From a checkpoint of a small transformer trained on Wikipedia.
Architecture: LayerNorm before each block, rotary positions, no biases in attention or MLP.
Training: a variant of Muon for these matrices, 426M tokens, 12995 steps.
MLP neurons of a small language model. Each row is named by its layer, matrix (up: input weights) and neuron, and shows model dimensions 16-111. Each number is 200 + 40 x the weight over its row's rms, rounded and kept within 0 to 999.
After each neuron's rows, "fires after" lists the tokens most often just before its 100 highest values on Wikipedia text that the model never trained on; "fires on" lists the tokens most often at its 100 highest values on Wikipedia text that the model never trained on.

L9.up194,208,192,230,224,179,140,131,211,147,143,166,187,292,175,189,203,145,151,244,245,85,190,247,175,207,177,215,225,255,161,133,211,215,213,178,185,164,180,134,206,211,140,180,273,194,179,146,255,177,165,218,250,138,191,193,210,267,158,244,161,223,208,236,225,199,190,197,203,230,193,195,232,214,219,166,258,265,203,237,228,147,145,220,100,201,107,253,165,180,134,226,176,175,242,202,203
fires after: "\n", "op", " |"
fires on: "|", " P"

L9.up481,138,132,223,195,131,236,228,242,168,206,197,269,174,163,184,202,178,172,171,109,169,227,203,131,123,175,244,143,192,145,148,156,180,205,282,110,172,182,195,219,239,210,172,155,185,151,211,180,189,253,223,241,116,207,221,239,219,125,218,216,206,172,209,226,223,237,175,224,207,191,195,229,238,106,160,221,265,200,132,149,150,213,196,208,235,226,157,173,159,104,231,250,297,236,212,155
fires after: " ", "\n", " |", " for"
fires on: "1", "9", " The", "2", "3"

L5.up57,150,254,164,115,209,245,200,159,197,235,194,227,189,162,235,280,179,188,248,176,271,209,219,195,132,176,158,166,172,206,196,238,194,170,195,222,232,195,232,188,226,192,126,154,258,173,257,131,218,180,214,304,131,209,170,259,157,204,198,256,162,124,225,206,169,203,198,253,258,190,172,294,155,222,200,180,260,243,184,108,195,99,205,205,204,187,253,249,281,238,255,160,152,213,183,160
fires after: ".", ":", " Sc", " Per"
fires on: "1", "7", "0", "8", "f", "9"

L9.up284,285,224,208,204,200,184,246,214,198,177,182,96,249,193,188,183,287,190,255,268,248,230,251,174,145,225,136,205,201,208,216,225,121,198,129,211,196,168,237,217,195,237,195,238,283,151,159,211,165,93,204,166,170,216,262,183,165,203,242,210,217,167,225,216,234,211,149,261,218,231,172,137,216,168,144,275,233,179,187,174,185,171,209,161,178,144,251,271,193,238,205,245,236,207,171,108
fires after: "9", "0", "ate", "clinic", " Department"
fires on: "7", " of", "0", "ma", "al", "time"

L5.up230,141,158,160,243,180,217,226,181,205,126,212,145,139,277,261,207,257,237,218,183,170,224,144,191,162,201,198,170,165,225,168,299,205,211,143,249,273,154,288,173,194,220,124,174,234,207,205,237,169,188,131,156,186,207,154,188,214,182,238,171,183,172,297,247,221,207,208,235,148,169,211,235,180,212,178,156,181,194,255,217,243,233,189,225,281,210,218,263,193,223,171,213,252,243,190,188
fires after: " ", "7", "1"
fires on: "1", "2", "7", " the", "5"

L5.up82,207,203,283,218,218,183,212,138,211,208,162,188,185,193,136,165,174,187,183,234,168,254,279,207,159,195,221,235,152,279,220,206,264,185,171,143,187,218,187,150,268,163,266,204,92,213,177,182,240,256,267,194,132,259,129,186,87,202,182,154,221,207,234,176,138,222,173,162,249,230,185,214,179,240,198,142,218,248,241,231,182,213,173,153,176,225,213,201,222,212,178,201,175,156,180,170
fires after: " ", "6", " p", "D", "1"
fires on: "s", " |", "i", "t"

L7.up554,201,219,190,220,225,190,178,248,288,157,209,245,219,212,273,177,197,166,143,222,167,128,191,197,210,170,179,232,197,179,247,259,266,220,196,99,281,180,185,239,190,163,171,215,210,83,255,204,193,170,220,224,205,149,211,176,257,174,294,119,143,239,202,215,219,185,170,163,259,144,161,198,192,279,161,208,257,221,193,163,207,208,216,215,224,268,144,164,156,161,194,152,233,204,179,178
fires after: " ", "|", ";", "5", " m", " ("
fires on: "0", " (+", ":", " No"

L11.up82,205,234,235,142,206,74,237,224,243,226,175,231,166,186,186,138,248,156,230,136,160,183,133,292,167,238,219,186,185,219,154,224,191,122,254,198,126,249,177,238,236,210,156,180,195,218,123,217,188,253,230,199,238,136,176,224,197,121,199,210,257,242,211,244,194,151,153,207,259,309,205,198,169,313,240,191,187,216,207,204,198,210,182,207,283,138,222,229,173,177,131,215,247,277,149,167
fires after: " ", " ("
fires on: "1", "2", " and", "3", "7", "0"

L3.up338,190,231,197,154,259,219,202,168,174,183,165,287,158,260,182,141,235,187,291,183,200,205,174,209,201,163,172,180,142,160,216,222,191,190,257,160,217,189,239,263,200,218,210,139,138,164,177,242,180,281,219,172,109,256,198,205,142,144,194,200,204,183,126,223,142,193,198,176,156,248,185,194,273,207,230,178,138,137,215,238,190,208,230,243,135,161,183,170,223,185,181,148,227,147,210,212
fires after: " "
fires on: "s", "e", "ab", "se", "r", "b"

L7.up579,262,203,179,234,127,172,200,180,233,197,216,199,199,222,246,183,260,175,204,240,180,196,244,118,225,199,203,144,158,148,229,196,189,149,204,135,189,195,230,219,191,181,153,258,229,139,146,104,183,104,190,194,220,182,232,182,169,142,228,190,116,192,198,230,184,156,209,157,244,230,149,203,152,218,226,172,205,234,242,233,218,169,174,251,129,205,178,139,228,181,157,152,200,227,195,192
fires after: ",", "1", " ", "0", "9"
fires on: "1", "7", "0", "2", "8", "9"

L3.up83,200,225,217,227,187,199,278,154,209,101,204,190,191,149,134,126,207,184,197,275,199,192,179,220,136,253,188,200,234,138,192,157,256,193,185,173,161,189,188,193,193,194,197,237,212,208,265,155,182,239,207,237,157,251,237,243,171,273,154,198,221,202,242,222,186,135,190,162,215,189,219,164,205,249,202,247,287,204,167,235,172,115,209,220,179,229,260,193,181,231,212,212,213,181,137,168
fires after: " "
fires on: "e", "t", "pi", "es"

L3.up718,229,193,229,177,235,146,230,195,181,91,186,189,98,175,178,265,224,188,225,162,197,226,214,232,144,193,181,236,243,128,263,213,256,179,184,229,169,260,228,190,231,221,206,177,241,229,212,265,212,258,249,256,152,262,241,226,213,194,217,189,152,195,140,279,206,233,227,201,209,243,211,159,224,236,192,177,207,188,193,233,232,143,209,283,158,129,179,203,207,259,214,196,164,103,224,221
fires after: " ", "(", " record", " score", " rating"
fires on: "s", "h", "f", "mar", "d"

L3.up359,214,145,229,243,202,225,232,176,161,177,152,175,204,250,204,171,199,103,189,189,173,245,128,239,280,184,138,233,185,185,230,213,202,235,246,173,247,241,149,160,165,252,254,195,178,287,201,199,229,263,144,150,215,241,178,145,183,188,189,164,193,184,208,143,178,219,223,236,216,213,181,200,134,248,251,195,192,234,126,193,140,169,235,165,172,227,214,255,192,155,201,167,155,240,228,300
fires after: " ", " ("
fires on: "en", "ju", "leg", "ter", "vin", "ent"

L11.up538,264,235,223,159,179,198,241,210,217,238,161,172,233,190,167,222,252,170,193,287,241,206,224,184,194,160,188,131,187,150,150,215,193,232,244,180,195,165,208,189,157,177,192,215,203,187,285,191,164,220,183,123,228,170,219,197,210,235,178,151,259,280,285,251,240,219,260,213,209,260,266,239,211,178,191,171,212,200,254,218,210,150,297,245,126,185,196,203,199,159,174,167,164,174,181,180
fires after: "8", "7", "9", "4", "2"
fires on: ".", "–", "7", "3"

L2.up621,235,261,244,151,191,181,206,159,204,155,205,233,149,267,235,236,199,203,217,261,151,217,198,219,155,218,270,126,210,95,213,138,170,231,235,275,226,205,157,226,198,274,159,150,234,193,162,222,254,144,265,191,242,180,199,131,188,229,171,188,214,181,228,135,162,236,197,130,218,232,262,130,188,161,202,203,206,244,195,205,193,227,244,205,235,201,215,177,147,161,241,230,190,215,138,225
fires after: " "
fires on: "2"

L3.up110,158,216,110,180,205,221,207,180,177,277,124,169,166,265,190,231,147,245,163,227,73,225,206,130,267,190,164,161,233,166,188,111,186,262,212,210,232,236,203,221,122,231,239,146,194,242,178,184,246,150,217,180,188,304,176,224,204,186,206,189,223,178,244,185,261,238,206,162,225,231,122,177,150,223,196,204,184,213,245,177,113,145,260,260,157,133,291,169,152,252,251,133,231,203,264,183
fires after: " ", " con", " As"
fires on: "en", "s", "eng", "e", "Early"

L2.up443,167,211,130,185,161,230,203,223,157,253,249,173,248,184,245,188,263,167,218,203,92,226,170,172,215,205,223,162,108,270,214,288,271,234,274,171,178,181,183,182,217,197,223,126,185,104,231,206,145,262,156,234,230,212,121,158,201,231,152,176,246,138,299,200,170,251,187,204,159,161,186,223,226,208,169,221,277,225,189,157,168,173,190,209,238,142,141,147,160,215,273,210,250,227,179,188
fires after: "\n", " (", " \""
fires on: "T", "H", " Hu", "Ch", " H"

L12.up44,212,232,215,238,225,167,241,110,271,209,183,169,231,190,229,171,133,217,194,236,100,169,155,260,219,196,206,124,146,222,148,239,147,184,148,180,238,242,203,185,215,244,294,170,199,213,195,155,263,183,171,187,228,248,202,186,127,196,186,234,190,248,223,156,228,221,202,88,212,182,236,178,250,274,126,247,162,232,307,209,201,257,186,173,186,122,158,132,257,113,209,192,202,215,203,249
fires after: " |", " the", "s", "ra"
fires on: " ", "in", " use"

L9.up612,215,221,175,216,174,205,217,225,164,160,222,163,112,211,201,243,193,115,239,196,178,220,180,241,233,167,254,191,243,55,159,150,177,247,193,188,212,138,143,209,233,244,194,179,160,169,193,223,187,225,239,199,144,137,216,231,174,155,174,143,139,188,225,269,219,201,268,248,284,236,210,186,252,238,181,147,207,248,235,221,235,201,229,279,254,251,225,168,247,190,145,164,205,194,171,117
fires after: "'", ".", " ", " \"", "\n", " It"
fires on: "s", " The", " not", "The", "the", " was"

L8.up36,196,178,175,233,165,164,227,204,160,219,185,186,219,218,271,222,140,190,186,194,135,205,199,193,221,124,186,246,217,227,254,175,150,148,166,221,271,206,294,265,170,184,173,201,250,173,186,185,209,144,193,179,278,170,233,270,173,186,248,273,233,209,283,217,267,120,139,180,193,142,196,223,220,176,161,181,247,224,251,218,166,209,259,193,130,187,146,240,130,151,216,250,164,185,200,223
fires after: "9", "6", "lu", "5", "0"
fires on: "0", "5", "gu", "1", "3", "9"

L3.up88,257,183,192,92,183,236,194,227,185,177,197,268,204,202,208,188,201,150,227,274,231,216,232,269,93,175,203,202,192,193,161,199,203,267,222,185,173,157,94,246,232,142,240,230,223,152,210,204,218,180,248,246,197,173,238,129,212,237,234,191,212,143,187,228,199,114,207,233,167,218,189,206,207,162,210,127,235,314,132,176,185,157,161,184,203,245,262,202,261,204,308,247,197,197,210,265
fires after: "\n", " P", ",", " W"
fires on: "\n", "===", " Mor", " were", "-", " My"

L9.up465,240,276,245,168,160,236,224,161,207,174,89,256,217,266,229,195,221,168,192,214,203,159,153,254,180,156,244,173,240,270,239,163,220,177,138,212,200,133,187,184,225,158,206,249,183,226,301,212,107,186,195,266,253,171,235,213,191,144,142,273,168,251,248,160,163,204,222,232,169,234,272,135,188,147,167,252,189,231,170,274,155,142,214,183,90,165,287,168,235,183,239,194,191,152,205,179
fires after: "2", "9", " re", " World"
fires on: "0", "t", "lu", "–", " War"

L3.up421,208,231,168,255,146,228,196,254,146,238,150,158,143,218,215,175,121,155,188,172,113,218,222,178,152,197,188,169,260,159,230,170,155,158,218,217,238,137,159,196,130,194,228,194,188,163,273,197,123,287,109,157,183,255,208,235,198,214,176,180,211,168,276,214,180,218,187,209,189,200,181,191,132,215,188,162,231,216,207,145,191,195,178,221,152,216,247,167,87,197,188,120,219,214,176,122
fires after: " "
fires on: "en", "d", "ent", "am"

L3.up586,191,203,206,183,173,118,200,196,239,186,194,171,207,181,151,217,159,236,192,164,243,231,217,218,229,184,167,169,178,190,234,226,191,249,197,187,147,192,266,268,241,231,208,164,293,241,170,211,240,214,145,208,123,242,239,186,85,195,207,176,216,175,220,260,240,130,265,263,210,252,210,156,228,207,183,220,92,264,172,214,217,133,181,233,253,216,166,174,214,149,206,249,143,165,274,230
fires after: "1", "0", "3", "9", "6", "4"
fires on: "th", "rd", "'", "st", "2"

L7.up618,250,227,175,176,224,221,314,211,191,240,206,191,194,242,204,208,221,112,194,267,133,185,212,200,230,138,271,184,214,219,216,152,159,262,177,140,237,204,227,210,189,267,197,165,193,188,220,220,189,247,152,184,205,189,145,228,155,170,191,195,292,198,194,206,154,194,163,226,217,165,226,186,262,227,249,208,290,229,104,145,180,112,112,255,187,159,192,212,89,205,206,176,192,191,184,169
fires after: ",", " (", " ", " \"", "."
fires on: " and", " in", "pro", "e", "al", "en"

L11.up96,162,196,240,90,152,171,184,255,218,249,158,181,217,222,210,325,162,268,174,179,205,254,202,198,147,190,179,209,179,206,208,240,267,227,228,160,230,159,131,205,269,197,217,185,235,179,297,210,224,225,189,182,131,156,225,140,120,227,238,236,130,170,188,216,189,207,208,160,194,135,149,124,201,180,182,194,245,189,236,147,250,137,119,218,233,208,161,191,236,162,268,180,188,264,138,168
fires after: " the", " The", " as", ",", " of", "The"
fires on: " ", " company"

L12.up12,195,200,256,181,139,209,162,253,206,242,142,206,162,253,175,204,290,163,197,129,148,190,111,184,135,174,223,155,218,174,123,163,233,115,308,144,174,218,164,224,234,145,173,159,171,245,228,179,209,191,237,206,143,149,233,241,221,167,233,237,140,245,284,239,261,216,194,165,222,226,227,189,214,218,234,210,231,145,190,176,241,104,188,154,212,206,183,230,247,174,232,246,189,195,192,226
fires after: " ", "1", " ("
fires on: "1", "5", "2", "4", "6", "3"

L3.up703,262,210,181,206,232,246,206,230,188,129,173,162,193,185,215,241,240,228,246,231,181,275,234,224,202,188,158,189,103,208,237,154,162,134,277,224,160,166,166,230,255,212,140,150,164,221,224,180,169,189,235,167,165,221,208,185,154,257,246,223,243,162,217,204,163,194,276,217,145,233,178,190,254,191,181,87,246,199,153,207,272,148,254,208,194,146,233,258,106,119,160,164,197,176,204,169
fires after: " ", " \"", "-"
fires on: "-", "bra", "fo", "ent", "p", "ac"

L7.up708,263,254,205,178,209,198,193,142,133,189,194,186,209,221,202,126,317,146,211,177,115,209,202,165,164,200,210,198,251,219,211,244,192,101,205,181,167,227,155,143,211,159,144,224,258,142,187,145,270,193,213,220,143,225,115,248,147,173,187,184,197,170,233,174,210,155,157,236,212,275,171,247,233,229,227,162,205,238,180,237,234,181,161,208,275,202,270,260,240,254,236,150,219,177,147,210
fires after: "9", "0", "1", " the"
fires on: "8", "0", "1", "r", "7", "9"

L9.up637,167,161,202,191,153,242,207,249,278,235,172,250,195,155,145,201,180,253,228,244,206,228,137,225,237,135,209,217,188,177,220,184,228,172,215,171,154,260,182,207,207,215,179,180,137,213,132,131,161,248,245,224,184,185,282,182,232,152,203,249,218,219,216,193,243,180,264,217,175,132,115,81,273,217,150,297,208,225,188,169,196,261,188,264,205,164,203,192,182,190,153,195,129,163,172,228
fires after: "\n", " Republican", "CA", " Country", " Democratic"
fires on: " |", "-", "|", "):", ":"

L5.up582,320,254,212,164,269,172,164,236,119,190,187,234,235,290,210,196,274,233,216,207,144,182,148,204,230,206,219,148,185,120,214,196,217,214,243,190,212,182,222,188,163,227,237,221,239,223,181,211,247,197,167,162,192,131,179,205,249,149,152,192,234,236,183,179,169,238,187,169,245,228,197,161,243,182,183,229,206,184,134,204,154,161,143,224,175,180,233,83,256,224,232,304,185,285,123,296
fires after: " "
fires on: "1", "2"

L8.up458,239,217,156,243,191,183,238,224,233,208,208,186,172,198,200,135,239,216,184,213,166,135,191,157,223,243,218,205,252,140,197,203,204,127,185,241,147,243,214,196,191,253,222,297,299,231,256,204,178,177,224,157,200,145,182,258,142,149,208,251,223,205,184,172,194,230,184,248,187,273,188,185,191,177,208,232,168,207,166,178,159,237,308,286,237,183,189,204,219,225,140,179,221,265,64,153
fires after: "'", " ", "==", " It", " constitution"
fires on: "s", "Early", "al", " and", "1"

L11.up478,282,202,206,151,201,197,233,228,162,195,204,179,243,204,150,152,196,177,192,248,215,282,254,210,192,212,168,236,165,241,246,259,249,258,251,232,189,213,245,162,242,267,229,160,244,144,233,192,115,215,194,141,231,214,159,189,146,220,162,203,191,149,171,207,184,210,194,209,219,202,128,202,233,185,141,166,234,148,143,206,207,179,176,235,230,230,192,198,224,181,259,299,230,152,119,242
fires after: "0", "1", "2", "3", "7", "9"
fires on: " |", ".", "\n", ","

L7.up80,272,140,249,197,200,229,173,180,218,190,218,169,204,199,175,171,214,167,326,214,216,184,228,212,238,180,170,234,222,241,212,147,206,220,173,165,219,172,180,157,187,165,170,86,203,206,208,246,195,262,235,234,177,197,131,165,215,105,131,229,218,218,214,184,245,217,169,178,161,208,201,187,180,133,149,229,182,178,166,240,211,229,229,313,233,74,237,159,204,255,270,186,168,243,233,200
fires after: " ", "w", "h", " f"
fires on: "2", "p", "c"

L9.up711,226,206,177,167,178,240,202,129,172,218,133,261,206,172,254,281,174,258,212,260,192,195,210,280,186,227,223,184,209,150,191,218,126,90,169,155,279,231,288,219,233,190,200,184,191,256,169,193,204,168,231,226,145,139,197,252,188,166,216,207,198,243,260,244,238,209,202,219,159,151,167,254,192,256,259,263,224,210,225,182,203,158,184,249,193,223,262,187,217,167,152,150,235,261,206,135
fires after: ",", ".", "0", ":"
fires on: "0", "9", "5", "7", "4", "3"

L3.up636,227,263,213,259,290,157,252,229,251,207,208,167,175,268,169,144,230,154,233,262,180,249,85,174,260,188,266,194,223,204,243,194,202,206,231,228,180,222,123,189,203,239,175,147,164,148,253,150,297,209,219,243,204,176,189,192,241,216,170,246,200,171,262,188,164,216,192,177,203,257,176,163,179,185,220,187,247,256,147,146,183,97,260,197,213,250,174,193,94,228,170,258,185,200,245,228
fires after: "1", " ", "9", " \""
fires on: "1", "0", "the", "2", "Po"

L12.up41,227,211,226,220,192,143,197,168,207,180,267,241,215,185,165,163,207,193,184,251,232,128,254,166,179,159,200,165,213,215,213,261,121,193,174,129,215,168,118,208,165,161,234,193,250,215,184,254,208,142,115,220,205,151,267,220,212,73,273,209,201,155,256,237,269,182,142,206,228,246,202,229,171,167,221,199,131,261,224,215,252,183,199,212,174,119,223,207,215,263,166,235,204,228,207,236
fires after: " ", "9", " the"
fires on: "1", "2", "th"

L13.up104,248,210,162,205,69,144,122,156,160,192,205,278,249,208,205,211,192,193,154,278,254,214,138,258,148,270,221,233,246,245,230,263,177,153,194,131,207,231,152,208,265,195,212,186,209,178,162,210,200,209,247,218,175,164,251,156,175,223,227,156,231,251,242,178,174,231,221,197,302,178,199,198,177,127,143,209,241,136,203,162,147,184,136,223,219,141,191,237,147,167,243,198,213,223,216,192
fires after: "\n", " |"
fires on: "\n", "(", " ("

L3.up426,185,136,150,211,209,239,192,160,150,167,166,204,128,211,177,171,225,198,209,214,252,180,207,207,261,215,189,139,210,198,228,245,251,163,204,230,205,123,209,143,174,233,205,151,165,127,220,217,195,219,215,149,153,217,291,164,197,229,237,229,173,193,223,268,221,206,170,256,200,293,213,135,203,175,184,282,260,249,155,204,179,129,267,259,178,218,227,260,210,143,148,268,221,232,211,186
fires after: " ", " \"", " (", "-"
fires on: "d", "the", "g", "m", "ph", "p"

L8.up491,226,195,192,173,188,165,213,83,96,151,223,161,243,188,230,170,202,234,131,143,161,180,206,218,165,155,182,198,193,256,207,146,227,172,239,165,226,217,224,228,153,250,197,197,154,232,200,241,216,198,285,246,258,154,235,233,165,188,226,174,195,226,192,190,179,283,173,121,221,159,133,280,235,233,148,253,234,172,186,146,187,226,183,211,185,239,140,226,184,172,283,184,169,112,249,139
fires after: " ", "0", ";", " ("
fires on: "0", "1", " ", "m"

L11.up258,248,184,195,158,264,229,179,134,189,232,212,222,213,205,141,241,181,93,216,155,249,213,228,167,238,218,214,150,147,212,221,267,135,205,180,207,294,161,167,240,220,254,294,205,220,136,158,211,209,177,152,235,133,223,209,122,122,158,132,171,205,213,243,229,182,225,213,206,193,267,159,241,245,160,227,216,171,187,170,164,193,167,222,223,242,232,219,146,173,253,199,177,263,183,187,197
fires after: "0", "2", "9", "3", "1", "4"
fires on: ".", " "

L3.up320,208,240,211,248,194,203,151,277,168,189,185,236,159,145,182,198,184,262,133,228,166,241,241,176,152,251,214,253,185,212,124,172,167,228,242,153,225,123,146,177,197,214,229,174,161,293,252,199,170,271,183,90,196,238,183,228,171,179,175,267,256,131,139,200,181,235,141,214,185,277,238,173,263,248,210,152,201,186,156,178,213,157,200,253,180,156,182,234,229,189,279,186,201,148,204,212
fires after: " ", "-"
fires on: "en", "al", "ar"

L5.up613,220,180,161,246,210,194,211,261,140,197,255,255,252,243,251,227,202,219,218,226,202,215,167,224,144,213,274,239,190,245,223,214,223,156,149,163,219,179,187,241,215,172,285,195,165,241,216,196,190,166,195,253,195,316,174,207,209,169,230,160,197,253,173,241,118,199,223,142,189,170,234,143,194,173,144,245,136,235,206,162,154,193,166,180,219,139,217,245,83,200,231,246,170,192,231,172
fires after: "\n", ".", " \"", " ("
fires on: " ", "w", "s"

L13.up620,238,187,243,227,187,208,179,170,166,147,220,209,129,221,250,194,170,75,215,203,190,257,261,137,280,194,136,164,215,181,247,227,187,187,191,299,235,200,235,230,214,143,185,169,179,190,139,129,235,162,207,208,71,183,146,259,184,264,198,239,262,158,159,271,213,170,163,177,164,223,254,193,164,137,166,192,167,204,233,148,136,140,210,234,170,174,249,239,187,254,188,164,171,205,205,207
fires after: " ", " \"", " ("
fires on: "s", "S"

L5.up331,233,185,118,226,188,171,242,239,203,285,198,212,251,193,225,119,230,192,170,151,188,242,217,192,170,126,200,207,175,198,216,169,186,226,254,185,202,187,145,215,203,192,271,202,180,192,178,192,232,261,181,209,197,221,267,182,186,284,125,317,231,242,206,158,188,188,201,213,156,183,216,166,199,174,183,212,142,172,195,164,186,135,250,233,224,212,176,191,258,93,221,213,111,149,194,167
fires after: "1", "2", "6", "7", "0", "8"
fires on: "9", "1", "0", "8", "5", "2"

L13.up688,232,142,186,202,114,229,234,170,249,233,270,245,185,190,142,137,137,258,152,183,229,238,127,175,290,232,138,127,164,164,282,227,219,181,232,189,169,180,231,123,173,147,174,198,274,136,147,233,254,163,194,233,220,171,230,142,251,229,269,199,214,145,238,258,240,241,258,259,155,163,214,265,235,198,160,194,155,237,215,245,157,236,173,120,218,209,197,232,206,148,246,150,172,273,169,174
fires after: " ", "1", "2", " ("
fires on: "3", "2", "5", ",", "6"

L3.up321,220,182,242,241,237,77,212,256,201,273,260,251,202,155,196,167,231,106,223,147,206,184,214,216,221,89,138,243,163,200,247,209,249,244,188,174,140,243,205,273,231,268,198,269,239,233,258,179,176,228,197,247,141,200,213,200,192,140,224,207,193,229,145,184,177,189,75,167,259,165,173,173,238,186,160,151,219,209,231,173,195,151,259,178,233,251,255,163,227,127,236,220,188,246,209,220
fires after: "9", "0", "B", " two", "H", "1"
fires on: "0", "-", "or", "1", "b"

L7.up298,180,209,172,226,166,250,135,221,174,216,211,253,185,195,227,128,185,182,269,188,203,250,209,237,204,158,232,181,177,194,223,229,235,154,238,187,200,134,193,195,242,202,192,186,106,176,250,211,193,247,193,139,186,147,179,209,228,209,101,158,205,174,229,196,208,198,224,184,176,179,155,183,265,151,215,169,186,119,177,152,184,199,209,212,174,265,210,174,123,174,160,136,211,239,155,114
fires after: " "
fires on: "-", ","

L3.up268,237,251,192,204,211,279,160,188,258,166,160,179,172,152,170,120,182,142,194,172,169,177,258,207,238,207,168,233,203,221,203,175,238,150,195,240,180,247,135,162,166,251,207,166,223,191,215,149,134,296,212,154,179,238,164,185,188,141,134,238,265,103,178,165,176,238,187,159,227,185,176,202,196,300,174,86,251,186,194,117,212,137,186,194,203,191,188,272,216,164,207,192,179,275,201,219
fires after: " ", " S", "S"
fires on: "al", "en", "o", "ent", "phi", "phe"

L12.up446,220,166,211,159,203,158,215,266,243,243,173,186,187,225,224,191,177,177,201,143,207,223,186,202,116,200,201,133,244,171,198,183,218,189,194,210,162,168,197,224,252,128,271,180,210,195,119,266,160,231,200,145,162,191,225,114,156,165,238,144,263,220,275,186,193,220,194,205,219,227,262,221,219,216,189,198,161,159,204,182,253,207,198,140,274,179,198,163,171,181,237,133,229,249,154,233
fires after: " the", " a", " of", " and", ",", " "
fires on: " ", "2"